python train.py --num_hidden_layers=13 --hidden_size=256 --num_attention_heads=8 --num_key_value_heads=1 --head_dim=32 --intermediate_size=704 --vocab_size=13555 --hidden_act="swiglu" --norm="rmsnorm" --norm_place="pre" --norm_eps=1e-05 --positions="rope" --rope_theta=10000.0 --rope_fraction=1.0 --qk_norm=false --attn_scale=0.177 --bias="none" --tie_word_embeddings=false --parallel_block=false --init="normal" --init_std_qkv=0.0272 --init_std_o=0.0272 --init_std_up=0.0272 --init_std_down=0.0272 --optimizer="muon" --learning_rate=0.00203 --lr_mult_o=3.0 --beta1=0.95 --lr_head=0.00817 --max_grad_norm=1.0 --warmup_steps=200 --schedule="wsd" --decay_fraction=0.828 --decay_shape="linear" --final_lr_fraction=0.0 --batch_tokens=65536 --max_seq_len=2048 --doc_mask=true --train_tokens=265100000 --max_steps=4046 --dataset="wikipedia_en"
MLP neurons of a small language model. Each row is named by its layer, matrix (down: output weights) and neuron, and shows model dimensions 128-255. Each number is 200 + 40 x the weight over its row's rms, rounded and kept within 0 to 999. A neuron's up and down rows have the sign that makes its largest values positive.
After each neuron's rows, "fires before" lists the tokens most often just after its 100 highest values on Wikipedia text that the model never trained on.

L9.down589,249,233,199,180,146,222,216,207,161,237,142,158,141,283,279,195,201,233,217,201,200,153,224,229,209,205,146,176,253,214,213,264,205,218,217,225,209,161,166,267,243,250,287,188,193,169,261,160,124,237,247,252,198,171,221,221,213,151,166,199,240,175,137,180,164,267,177,177,206,160,230,192,157,151,255,204,149,126,200,246,201,184,123,203,192,119,162,142,161,213,230,161,219,277,216,197,237,231,203,202,234,233,263,209,200,196,55,197,184,226,225,199,160,156,249,238,205,200,222,189,163,224,215,154,179,140,230,182
fires before: "4", "3", "5", "aga", " "

L4.down410,165,188,232,193,216,252,216,242,169,168,168,159,150,174,118,215,129,169,175,140,188,217,155,175,193,185,219,170,218,240,212,225,301,219,182,240,216,245,212,228,239,200,252,203,166,189,250,199,124,299,164,200,274,308,195,219,205,287,200,182,274,227,183,235,120,162,195,225,233,197,168,219,199,213,157,213,154,223,174,313,146,248,164,215,237,171,181,184,166,215,210,210,212,201,247,174,192,191,232,176,196,203,170,238,188,126,245,223,196,288,177,154,194,183,248,310,181,226,182,146,177,231,246,146,153,238,252,204
fires before: "1", "2"

L4.down81,231,237,105,137,269,264,225,268,149,203,158,197,239,205,159,166,210,197,182,216,252,175,172,256,196,266,220,208,203,128,230,232,173,170,124,178,133,169,190,208,222,222,197,156,165,185,217,182,143,177,137,161,131,188,215,93,144,91,213,191,262,220,191,142,187,206,143,146,156,186,165,158,256,208,193,194,155,223,189,139,189,189,150,240,153,176,129,196,156,231,212,190,214,206,202,122,211,171,220,217,189,218,177,248,203,176,232,277,209,218,239,225,159,191,208,206,209,110,177,272,301,213,236,171,188,249,206,229
fires before: "1", "2", "3", "4"

L4.down158,194,181,249,192,208,132,159,234,221,202,202,202,214,162,201,209,185,144,110,163,240,192,204,221,161,256,293,181,142,168,207,210,198,168,162,252,231,204,193,179,263,192,230,224,236,144,195,107,248,182,176,178,199,104,249,254,173,125,132,198,195,93,241,198,168,187,157,205,239,211,155,211,164,212,149,235,208,65,160,212,175,230,161,198,238,205,179,158,200,167,134,190,114,162,163,215,165,168,196,231,223,230,235,202,254,165,238,273,232,208,255,106,248,165,171,228,171,162,181,181,160,237,224,197,150,194,197,219
fires before: " |", " (", " |\n"

L9.down362,182,194,193,193,254,190,219,193,185,192,215,234,222,193,221,241,238,215,334,144,180,190,230,232,270,142,161,188,248,171,223,213,145,190,175,223,244,202,169,179,181,222,204,265,175,201,205,207,175,179,163,224,180,187,225,189,169,166,186,193,281,242,285,198,205,278,197,184,225,230,249,229,255,273,157,194,199,199,250,180,161,176,238,115,208,211,183,152,174,157,181,158,221,225,144,273,186,157,203,187,186,175,141,101,149,183,192,176,198,236,175,199,239,248,197,191,282,181,118,185,206,250,244,267,272,177,174,246
fires before: ")", " (", ")\n", "^{", "2", " |\n"

L5.down178,182,176,188,181,202,275,293,220,220,154,188,206,101,229,227,229,187,181,273,191,244,156,182,235,227,176,169,182,175,205,110,257,214,227,121,251,145,171,265,233,194,223,179,236,197,136,225,91,196,156,158,175,212,191,161,270,184,183,256,240,249,130,219,251,236,155,244,232,169,197,188,234,122,185,271,189,232,259,170,146,171,164,213,174,152,155,214,268,158,201,241,230,246,170,230,213,94,229,251,167,177,146,178,176,227,138,207,195,237,241,152,209,188,182,222,244,166,248,272,120,271,227,194,182,181,238,159,187
fires before: "1", "0", "2", "9", "3"

L6.down142,258,232,225,211,146,264,190,194,131,173,251,230,138,172,172,226,116,197,168,219,184,210,200,206,208,168,190,167,211,194,213,207,210,213,189,233,211,210,175,199,185,107,152,236,230,187,241,224,241,215,91,243,145,199,205,216,141,245,213,219,212,244,119,154,234,225,146,212,181,192,127,160,217,176,206,212,177,156,222,225,177,149,148,205,275,193,208,234,248,262,162,201,236,191,231,180,128,206,211,220,186,212,234,203,221,260,160,104,145,235,218,309,178,177,129,182,206,177,236,110,205,190,182,190,237,198,219,181
fires before: "1", "9", "8", "2"

L5.down262,179,198,203,192,167,218,245,105,229,258,194,214,219,195,191,265,230,213,152,195,223,254,209,259,210,212,168,162,167,183,196,179,264,198,220,235,221,203,266,182,268,215,189,266,179,232,211,186,248,189,244,236,229,181,218,199,228,200,203,201,236,177,180,240,179,223,170,178,153,158,221,207,223,238,253,89,181,253,246,216,179,239,207,314,193,221,225,171,233,246,261,232,150,262,166,225,187,267,209,173,184,115,261,254,226,211,219,195,167,204,213,222,196,213,263,134,229,202,148,215,212,179,185,299,178,153,118,170
fires before: "9", "8", "0", "1"

L4.down98,163,266,190,134,184,214,220,171,137,319,141,266,233,195,184,202,147,183,222,231,198,170,218,166,226,243,159,214,232,125,205,219,233,121,249,184,249,230,214,218,253,175,192,205,175,234,169,137,222,151,155,160,188,164,127,279,177,192,257,245,205,266,224,274,212,121,154,192,182,187,144,165,202,191,221,181,176,268,232,227,290,190,235,247,226,122,210,231,235,242,177,206,206,248,220,197,237,167,240,163,218,246,209,247,216,126,152,210,144,176,183,172,207,192,171,180,191,129,236,141,234,230,217,86,195,253,237,152
fires before: "2", "1", " ", "0", "7"

L7.down295,225,198,253,77,215,219,194,196,130,173,210,177,230,210,195,226,154,211,222,147,196,217,247,216,213,163,202,212,205,185,203,203,160,209,190,177,140,217,241,194,207,206,157,173,178,219,243,235,169,189,212,213,195,241,212,227,211,173,179,280,267,159,227,205,248,180,218,154,170,236,173,171,281,203,247,149,211,177,201,201,213,146,177,74,187,257,170,207,188,201,180,143,243,135,255,252,135,164,162,126,154,168,194,163,272,203,222,194,229,179,223,234,240,157,186,152,190,232,114,168,196,188,293,241,197,247,202,237
fires before: " (", ")", "2", " "

L9.down611,253,236,260,152,201,178,300,247,232,222,137,258,151,198,170,276,250,255,225,207,215,263,264,199,184,250,174,179,237,263,234,213,231,245,183,222,220,243,194,260,256,201,210,212,201,164,156,193,200,208,156,152,196,242,101,159,253,231,224,219,163,166,201,198,218,252,177,173,209,209,210,137,197,183,151,238,243,215,288,303,195,178,160,239,198,190,210,245,181,183,205,198,111,240,212,189,231,179,237,223,199,210,166,209,189,218,253,237,220,250,217,169,177,235,160,209,253,217,159,213,229,212,141,45,169,231,211,205
fires before: ",", "0", "9", "8", "6", "2"

L3.down555,268,185,167,163,166,163,208,174,252,188,170,182,242,227,273,206,187,197,177,128,135,165,147,209,156,205,132,230,264,122,167,161,214,154,186,212,180,219,175,256,291,211,182,160,123,232,160,119,216,169,203,177,184,248,150,173,195,261,205,163,181,212,153,192,196,170,207,235,261,187,233,194,260,166,251,206,195,190,182,124,213,128,203,201,238,243,229,207,170,216,230,245,222,188,232,202,135,252,159,168,212,218,144,268,190,231,150,227,232,222,215,279,199,190,147,229,189,175,294,168,142,186,256,221,211,241,187,228
fires before: " /", "7", "6", "9", "8", "1"

L9.down387,154,207,213,189,181,199,192,194,190,194,177,203,249,155,258,150,211,216,204,262,184,219,195,198,181,213,190,213,222,259,168,165,87,195,268,137,235,213,223,194,133,134,165,179,204,255,159,200,205,230,176,235,184,234,180,252,214,204,195,144,164,131,209,202,145,175,173,209,184,164,234,199,214,153,253,187,224,166,174,156,202,280,141,183,197,254,234,179,200,272,203,191,113,185,213,201,115,278,169,184,227,243,194,228,266,139,261,230,177,231,141,218,109,252,204,198,205,234,121,190,208,200,244,282,196,198,143,240
fires before: " |", "1", "2", "4", "3", "7"

L9.down688,249,138,173,177,169,259,127,142,130,190,202,217,208,269,243,174,165,162,196,221,204,253,167,121,158,151,232,127,298,224,269,214,201,206,162,186,210,180,173,137,239,262,192,138,195,262,278,227,169,220,197,212,202,163,120,138,221,203,184,214,179,145,192,199,209,196,169,167,201,251,240,156,207,203,212,149,178,142,165,210,131,212,200,165,161,267,200,181,143,195,246,162,168,172,205,175,164,241,138,178,89,184,241,153,174,297,215,197,207,162,182,185,200,218,203,229,202,225,143,175,256,179,196,230,139,177,227,165
fires before: "0"

L9.down189,269,277,144,193,169,250,221,217,170,253,158,189,168,186,269,188,189,208,185,164,204,199,190,130,121,271,159,245,293,226,229,156,156,191,213,261,161,181,156,196,210,180,116,237,121,243,175,133,198,197,195,148,229,234,125,192,185,144,168,180,186,136,190,187,236,186,216,201,187,207,247,173,195,156,235,183,201,185,189,132,246,179,180,225,211,151,161,189,129,226,234,145,255,276,202,228,268,199,267,158,202,253,231,198,255,212,230,231,203,127,223,198,213,173,184,203,211,201,247,267,270,228,274,161,122,184,188,157
fires before: "1", "8"

L7.down625,212,177,187,198,170,283,215,299,201,163,249,270,211,246,229,149,163,252,152,211,150,283,258,194,251,160,193,195,216,225,232,217,239,198,229,228,210,219,147,199,165,131,179,142,238,222,290,252,210,219,224,211,209,193,233,165,167,176,163,253,234,229,245,215,177,246,258,222,163,157,189,205,148,125,200,172,147,279,201,222,239,230,219,178,128,192,223,242,188,168,238,215,250,276,136,187,159,208,188,163,251,180,249,164,161,162,186,170,144,182,183,269,289,181,205,158,170,193,243,183,232,230,208,128,239,226,206,190
fires before: "1", "2", "3", "4", "5"

L7.down544,213,153,237,258,226,229,133,223,237,177,239,147,235,202,263,218,173,171,240,246,225,283,208,156,207,206,212,184,212,200,220,201,177,268,146,110,189,146,264,189,225,211,209,150,104,213,169,128,301,190,188,222,285,202,237,147,157,148,232,172,188,109,153,219,130,282,228,148,197,179,240,226,172,237,216,280,179,175,250,145,210,207,139,200,79,207,167,239,218,185,177,183,177,208,205,155,245,257,229,253,169,207,214,192,167,222,214,169,246,158,192,163,205,156,230,193,186,167,242,159,188,169,179,179,210,162,186,198
fires before: "5", "4", "9", "6", "7", "8"

L6.down48,210,205,198,169,254,247,227,162,206,211,156,197,162,151,144,279,248,212,201,260,223,275,150,196,148,203,186,121,209,201,158,216,234,79,217,157,226,218,176,313,216,229,198,135,256,267,143,170,202,206,211,204,191,229,164,220,167,194,162,252,241,209,156,209,172,178,154,179,275,210,197,238,152,200,226,247,247,183,198,223,172,223,188,208,261,234,200,183,162,156,165,252,229,159,188,208,242,179,213,152,216,227,161,119,287,220,186,102,189,233,139,234,209,128,223,163,129,148,211,136,151,197,251,106,230,163,180,273
fires before: "9", "8", "2", " |"

L9.down532,152,139,156,182,220,161,190,271,276,228,197,180,171,180,179,126,148,277,153,173,231,194,163,237,149,150,166,196,185,145,165,116,196,216,202,151,161,234,228,168,207,255,166,181,147,205,188,211,238,263,90,200,181,325,163,222,194,246,228,95,175,143,180,235,158,271,169,207,156,270,220,149,137,195,221,254,242,211,224,243,204,172,217,151,203,248,265,271,229,133,250,256,227,217,195,242,142,131,244,183,251,224,244,226,183,236,216,161,248,167,190,267,154,241,179,142,216,138,170,175,200,150,242,129,213,193,242,219
fires before: "0", "1", "3", "9", "4", "8"

L3.down638,185,160,209,208,226,187,189,192,195,168,105,190,218,179,126,214,176,129,182,183,151,183,191,169,147,181,225,150,239,207,222,186,213,184,182,153,214,228,156,198,175,200,190,209,270,149,236,199,219,236,203,189,218,136,98,226,282,185,231,105,204,209,256,257,192,154,219,172,249,270,236,143,187,203,189,207,131,195,275,149,199,208,173,207,177,190,190,226,138,190,215,200,250,188,240,182,185,172,171,191,224,119,261,176,258,214,255,150,145,224,259,130,280,177,160,229,208,235,235,115,193,215,246,273,205,141,235,201
fires before: " |", " |\n", " is"

L5.down560,231,227,231,200,243,227,250,138,197,171,158,207,198,137,217,206,216,171,189,137,250,132,225,187,113,150,261,235,174,135,221,208,171,258,210,204,199,170,173,231,216,256,200,126,165,188,184,197,153,217,162,185,144,229,195,147,213,233,207,190,282,292,236,117,261,224,134,246,194,220,188,195,221,155,234,225,174,240,236,209,258,125,200,193,176,307,202,202,166,226,182,240,217,208,192,171,260,187,212,203,202,258,253,156,212,197,193,208,225,153,192,165,186,183,228,185,237,267,172,198,172,241,262,209,138,179,212,120
fires before: "4", "5", "9", "3", " ", "0"

L9.down450,239,145,172,135,167,186,226,190,224,188,203,175,178,253,227,186,215,224,179,215,123,220,191,132,237,232,219,302,142,158,216,233,207,223,136,176,231,217,288,88,217,187,119,277,164,204,181,277,67,156,154,180,110,179,204,207,160,210,194,161,199,263,270,234,137,165,210,167,193,223,156,187,178,231,185,222,219,206,203,150,248,178,193,127,308,196,235,151,264,207,185,251,203,202,207,129,211,169,179,193,156,219,239,212,198,202,215,243,227,162,235,190,176,226,197,173,197,145,136,176,211,201,147,105,185,186,160,191
fires before: ",", ".", " and", " in", " (", "\n\n"

L5.down301,230,201,213,210,191,105,240,225,211,199,160,226,262,196,167,148,218,212,198,223,185,219,187,277,236,230,262,228,237,177,177,168,232,187,369,254,163,241,261,167,231,163,276,107,143,173,122,206,186,186,203,137,193,161,153,213,181,195,229,185,211,191,237,214,178,136,239,227,258,311,173,215,220,236,197,139,197,238,207,204,198,181,217,178,217,208,136,205,196,186,208,157,196,227,220,179,257,196,152,246,168,204,175,193,187,159,135,183,214,283,240,227,244,160,242,213,167,171,185,208,206,263,131,152,226,182,223,200
fires before: "4", "2", "3", "5", " |", "8"

L7.down376,226,274,209,293,187,187,219,215,208,142,227,198,187,230,223,260,214,212,128,257,181,233,223,204,238,154,141,152,210,125,223,198,190,193,164,200,195,203,249,202,217,167,201,232,179,139,152,158,172,180,233,201,210,188,263,163,269,254,178,168,210,220,157,169,226,218,192,149,156,166,183,221,195,180,168,176,220,254,197,194,231,197,114,180,259,188,166,206,239,114,264,148,177,222,214,222,223,253,212,138,171,291,179,197,187,205,193,228,157,223,204,149,182,86,193,193,121,236,216,208,221,210,256,170,176,217,128,202
fires before: "1", "2", "4", "7", "3"

L6.down233,207,207,184,156,221,145,186,175,222,203,155,157,131,219,174,166,244,127,182,312,140,187,184,247,212,198,237,162,284,208,142,140,247,220,144,175,263,240,159,185,189,229,181,143,96,189,147,185,201,207,152,206,160,152,320,182,297,159,217,291,232,237,225,228,213,202,192,117,228,177,223,83,215,118,195,158,173,142,199,182,259,180,160,192,232,257,207,145,260,202,226,207,163,179,188,201,166,236,166,196,164,194,147,239,210,296,194,182,168,167,180,193,196,219,244,248,167,232,198,290,169,211,138,147,171,214,257,177
fires before: " in", " to", " with", " by", " as"

L6.down572,162,257,223,136,185,275,264,217,170,211,112,222,160,213,220,188,166,199,180,175,191,202,227,224,220,138,169,193,240,149,176,217,190,198,104,258,179,230,241,185,175,271,206,224,175,217,310,222,218,265,265,294,140,257,258,164,179,265,149,232,131,208,197,226,152,227,191,146,174,218,237,196,183,207,257,159,261,210,225,196,141,227,185,156,144,292,192,231,135,194,195,209,206,201,172,215,228,203,246,233,261,206,152,198,178,194,231,186,236,176,148,200,187,216,156,201,215,197,131,179,207,223,297,194,198,169,168,239
fires before: "2", "1", "3"

L4.down703,198,150,140,234,208,298,196,193,238,189,203,200,183,255,246,169,231,211,206,164,183,247,201,216,226,174,221,133,170,193,286,245,167,176,238,211,246,130,246,144,275,250,140,169,209,110,166,253,222,177,98,243,185,161,106,212,192,216,220,121,228,201,180,189,175,121,145,161,181,102,269,242,177,198,236,231,169,186,247,165,187,240,209,192,179,84,196,178,166,153,233,200,170,236,261,259,187,120,143,141,163,182,271,206,192,192,187,190,202,217,218,224,174,212,146,171,179,180,221,194,163,199,219,177,238,240,166,109
fires before: " ", "0", "2", "5", "7", "8"

L3.down313,146,247,220,182,197,203,227,246,193,257,128,172,206,192,262,245,217,162,256,257,148,234,278,253,250,213,207,180,185,283,254,198,261,217,189,192,205,189,209,175,190,228,194,258,244,148,217,224,185,256,230,229,198,150,215,229,201,173,185,202,210,139,198,187,203,251,251,193,170,199,235,118,245,266,170,126,196,175,125,243,206,223,238,192,174,270,194,117,275,248,195,186,163,179,126,234,166,220,161,165,250,221,197,159,167,150,191,260,159,211,112,195,248,220,187,194,256,217,166,224,233,165,213,242,162,183,203,177
fires before: "0", "3", " (", ")", "4", "1"

L6.down202,215,196,228,261,179,235,219,189,251,223,174,202,252,194,145,261,227,204,277,193,248,195,201,208,167,150,162,177,161,293,276,179,239,174,208,227,230,265,166,137,247,276,125,200,216,310,174,170,222,227,221,161,184,195,277,211,136,158,193,109,167,249,180,214,210,119,246,213,248,157,225,217,172,180,231,200,160,181,170,246,243,145,211,179,197,177,137,105,154,222,183,262,255,276,238,204,173,214,215,187,171,126,201,235,253,189,221,129,177,159,222,140,208,177,167,181,190,205,238,193,212,133,169,161,199,244,225,219
fires before: "|", "2", " –", " by"

L6.down692,238,144,156,172,183,167,191,222,159,191,208,149,206,255,191,196,190,246,219,151,212,205,129,225,148,178,188,207,212,185,190,199,230,245,238,172,194,201,269,250,156,239,152,122,164,228,184,190,270,156,208,225,188,213,273,179,173,278,292,188,251,132,187,270,212,198,240,206,242,190,142,220,170,290,207,233,207,131,189,155,205,246,169,211,189,224,242,183,167,249,136,195,182,188,116,206,132,242,147,238,220,234,68,159,208,270,232,171,210,211,238,182,147,142,168,268,207,278,197,199,212,148,199,99,198,190,261,194
fires before: " the", " as", " a"

L7.down245,182,173,180,251,220,254,283,197,154,126,254,177,188,190,181,208,215,188,190,138,225,203,194,144,205,209,145,230,185,245,253,194,172,204,208,215,219,208,255,179,190,223,215,132,287,190,176,200,187,251,268,161,156,175,212,210,171,139,143,173,170,151,173,228,152,97,230,184,137,272,171,236,217,159,236,219,168,159,221,203,208,199,216,221,255,144,228,279,184,208,155,138,131,178,215,255,161,150,169,231,175,204,242,235,172,197,162,226,279,223,231,176,198,169,233,196,139,230,242,134,157,142,185,109,206,230,157,204
fires before: "2", "1", "9"

L5.down443,215,203,181,184,219,249,164,212,146,157,204,139,197,213,230,225,192,149,217,120,238,247,227,195,120,229,217,261,231,167,159,193,166,181,156,221,181,172,177,150,179,215,133,160,220,306,220,180,227,156,173,217,174,218,236,263,203,167,134,132,124,111,152,212,252,277,137,138,192,188,283,210,244,188,223,200,196,267,272,249,262,199,105,145,214,217,166,212,173,132,178,158,192,238,197,208,198,251,219,148,185,196,203,159,157,261,167,175,227,138,125,226,166,203,279,225,213,221,220,214,167,204,175,110,179,237,164,195
fires before: "0"

L4.down93,237,177,199,260,185,255,133,245,169,212,214,200,150,227,139,136,189,244,152,179,168,136,160,153,162,194,274,158,164,132,178,242,286,216,147,180,146,136,138,263,212,199,212,123,238,161,237,241,230,227,175,210,176,221,259,160,185,197,205,139,243,223,126,213,203,167,139,214,169,171,182,219,229,231,239,233,210,302,218,185,193,188,162,189,139,174,194,142,137,191,162,167,215,130,246,220,127,205,228,244,242,182,202,199,200,220,256,214,247,146,232,275,141,247,213,225,189,274,230,177,195,100,176,185,178,190,180,235
fires before: " a", " |", " an", "The", " was"

L5.down413,244,186,252,216,108,210,219,234,255,185,93,260,240,225,146,179,163,138,213,246,94,149,184,236,216,244,190,255,191,159,230,230,190,253,188,261,192,132,255,192,137,209,234,140,187,233,149,135,220,193,166,226,210,292,168,246,190,155,166,279,205,219,185,253,279,208,228,150,220,279,179,203,201,178,207,169,219,233,201,216,127,247,121,242,275,93,232,212,139,158,228,212,211,204,211,166,250,192,247,243,218,238,222,109,251,221,218,211,217,194,200,155,208,178,205,221,223,173,196,260,209,195,206,144,303,215,242,169
fires before: " |", ".", "–", ":", ",", "5"

L4.down270,175,191,234,183,136,181,248,179,274,259,168,194,201,182,271,156,174,204,212,211,189,233,285,111,267,179,186,276,165,167,191,211,185,200,250,186,276,286,211,178,214,194,216,178,218,239,154,80,274,155,223,255,236,176,237,182,151,226,206,192,208,161,169,179,183,176,214,187,188,208,186,217,177,183,282,153,214,228,163,144,156,272,154,182,198,209,186,243,141,193,204,158,163,217,195,180,187,199,204,171,209,174,215,178,202,185,233,226,209,189,218,180,199,233,179,229,222,274,198,232,152,170,186,116,197,151,144,209
fires before: " the"

L5.down50,234,169,208,253,223,189,268,203,133,209,223,177,261,194,162,201,79,262,160,165,229,221,238,132,193,180,193,173,203,182,189,167,193,167,219,170,187,284,179,194,202,186,219,211,207,219,229,267,181,229,190,150,177,284,149,185,165,208,141,194,192,213,211,188,201,230,194,206,216,188,234,144,166,172,193,188,193,157,189,212,219,256,154,226,221,151,273,223,244,192,250,195,176,260,215,257,140,196,211,124,145,206,226,159,149,211,242,237,129,123,192,208,259,211,151,221,139,145,179,182,238,197,167,101,238,267,132,159
fires before: "0", "2", "1", "9"

L9.down229,171,251,198,230,180,205,259,121,162,268,258,192,139,251,187,263,232,206,201,173,139,209,179,127,165,202,259,166,166,213,233,224,201,157,227,162,151,215,210,153,210,149,167,205,148,238,194,244,167,184,195,190,211,209,227,207,163,268,130,229,147,168,161,214,268,172,208,204,223,220,148,312,188,198,156,214,196,215,211,185,197,228,242,212,158,174,158,176,189,210,200,217,176,240,176,193,157,126,158,165,210,145,170,162,191,178,270,109,231,205,230,153,282,163,227,234,215,214,202,201,207,202,227,218,153,270,226,232
fires before: "3", "2", "1", "5", "4", "|"

L9.down582,163,183,204,258,196,183,163,149,221,148,203,227,207,133,181,152,156,189,179,267,165,224,216,136,149,149,202,238,146,154,121,214,240,173,249,191,170,189,201,227,191,219,197,148,231,164,189,196,200,193,187,149,199,214,238,242,130,115,178,216,176,256,181,225,201,208,243,171,198,212,247,234,193,175,186,214,171,226,173,263,214,126,202,177,256,222,159,162,135,201,248,178,95,194,186,209,264,183,170,272,220,232,239,242,214,207,205,209,154,148,126,197,156,186,232,200,214,261,206,93,187,274,215,86,132,158,140,183
fires before: "–", " –", ":", "2", "1", " by"

L5.down268,198,177,187,182,198,202,191,188,151,230,164,241,242,137,181,239,210,206,304,246,134,202,166,226,128,213,234,185,170,195,139,266,173,306,209,183,199,171,172,253,238,243,154,243,169,224,209,234,110,183,199,103,151,250,155,185,208,225,168,189,247,233,234,168,288,166,136,185,269,247,222,137,245,201,246,252,197,167,245,247,156,171,169,209,202,222,161,235,196,147,219,198,245,225,157,266,180,183,225,164,142,180,176,158,180,195,218,111,169,246,206,198,167,213,220,283,201,199,246,195,223,146,183,167,182,216,188,221
fires before: "2", "4", "3", "5"

L3.down111,263,170,129,119,198,190,202,173,222,216,159,204,260,167,160,188,210,208,226,240,202,178,116,149,232,174,166,304,223,255,150,241,226,231,242,317,227,194,229,205,174,153,283,235,273,139,275,194,168,233,230,213,194,178,180,251,282,178,215,162,235,159,141,238,208,150,89,256,226,199,221,232,189,136,179,200,196,140,159,204,223,224,210,178,201,261,235,147,258,189,175,180,251,170,287,178,203,168,241,243,225,189,202,171,200,239,191,207,223,245,190,173,209,167,215,226,234,180,212,211,158,153,199,174,130,161,177,205
fires before: "2", "1"

L9.down365,190,237,141,178,113,165,139,194,207,165,226,231,113,96,176,252,228,192,196,210,207,226,180,228,162,157,199,233,284,218,180,150,192,250,220,176,223,227,155,182,239,252,223,215,167,219,159,284,258,239,194,201,221,205,210,243,257,164,204,190,222,120,144,200,230,159,172,179,218,171,263,178,145,269,142,271,225,219,251,127,189,266,167,178,264,161,153,183,242,169,201,237,225,255,225,185,201,231,181,175,214,295,166,205,217,244,283,187,170,235,253,220,154,200,191,178,201,140,190,217,263,215,206,315,146,176,196,193
fires before: "6", "5", "4", "7"

L9.down195,219,140,174,175,196,262,286,121,177,231,182,232,264,207,173,222,174,178,225,238,222,163,180,158,260,235,208,167,201,162,224,89,94,263,238,189,211,208,174,195,191,266,203,109,221,268,229,201,150,165,210,227,179,171,152,189,249,160,292,204,215,213,238,218,206,230,249,275,216,172,187,247,273,189,136,201,199,163,225,196,217,220,146,198,257,223,181,198,216,260,213,188,191,134,252,198,193,186,183,192,212,211,226,135,198,249,300,230,195,218,256,143,190,298,199,199,170,249,178,144,202,202,151,92,100,239,189,179
fires before: " |", ",", " –", " (", ";", "\n"

L5.down684,174,243,145,261,215,196,254,244,200,215,192,257,192,177,178,155,188,210,181,258,167,231,219,196,170,124,186,195,199,265,114,177,260,157,215,113,178,249,214,211,233,139,141,189,175,187,200,176,210,161,191,272,167,258,246,258,263,229,242,180,175,239,234,245,196,195,163,125,158,191,266,209,136,182,191,168,107,148,193,188,198,204,183,193,234,200,231,188,142,205,224,162,211,206,228,246,172,219,199,190,142,250,168,224,174,254,164,189,242,210,196,194,258,199,122,163,173,205,171,135,196,237,177,112,260,233,215,236
fires before: "9", "0"

L7.down240,188,191,213,144,170,173,165,134,139,190,215,253,251,169,217,197,220,234,168,148,146,199,223,231,238,206,206,242,180,137,217,157,220,223,239,191,224,258,212,194,237,214,231,196,153,155,142,160,149,144,218,152,280,154,139,235,209,205,239,193,209,200,192,177,153,176,213,259,240,211,195,173,123,210,143,247,199,128,165,256,212,151,254,172,304,138,181,213,166,248,170,213,248,144,236,243,190,172,167,225,134,122,210,162,186,182,250,246,313,250,179,159,197,211,189,177,210,152,222,177,269,241,282,117,182,191,215,181
fires before: "1", "2"

L4.down316,211,137,217,256,252,192,221,231,173,238,175,156,210,217,219,200,178,239,139,203,215,224,205,205,167,216,180,174,187,225,199,127,226,228,230,171,259,228,211,189,141,195,126,156,205,176,162,203,183,249,165,180,264,216,193,264,182,85,158,236,169,154,205,205,184,224,255,185,260,249,210,195,147,253,214,186,213,188,198,190,197,253,159,141,187,163,196,175,199,258,139,226,188,195,186,112,191,234,264,253,236,199,166,164,204,105,228,272,174,105,190,140,171,250,190,282,208,141,202,156,201,168,185,208,202,271,248,214
fires before: "1", "4", "°N", "8", "5"

L9.down370,172,205,115,234,253,262,172,194,161,262,191,230,178,205,202,168,203,223,199,126,226,194,131,270,183,142,199,177,175,128,196,216,210,229,183,171,144,261,266,213,259,231,302,198,225,210,232,220,251,201,257,229,263,131,198,243,169,139,184,184,197,115,189,214,104,188,220,192,237,183,196,182,126,215,258,277,199,241,156,216,212,199,231,250,230,173,230,207,228,142,166,207,164,218,230,170,166,146,222,207,196,163,185,226,91,215,259,197,191,154,248,209,223,242,210,193,161,142,191,189,191,198,225,198,200,97,158,217
fires before: "1", "2", "9", "8"

L9.down685,216,163,147,245,218,216,155,181,207,279,224,202,212,213,175,170,181,214,189,174,127,211,213,236,187,252,170,234,185,215,167,212,178,214,214,226,238,202,246,114,201,289,178,178,184,183,310,191,161,176,139,243,170,264,149,204,176,242,171,213,216,232,247,221,256,166,179,152,202,224,155,171,169,197,199,154,229,169,174,115,174,150,232,219,236,149,146,220,211,235,241,198,205,195,205,186,240,164,250,172,237,198,224,186,157,144,166,133,200,140,224,178,127,178,181,203,247,199,164,100,271,172,202,132,142,184,207,301
fires before: "0", "3", "4", "2", "1", "5"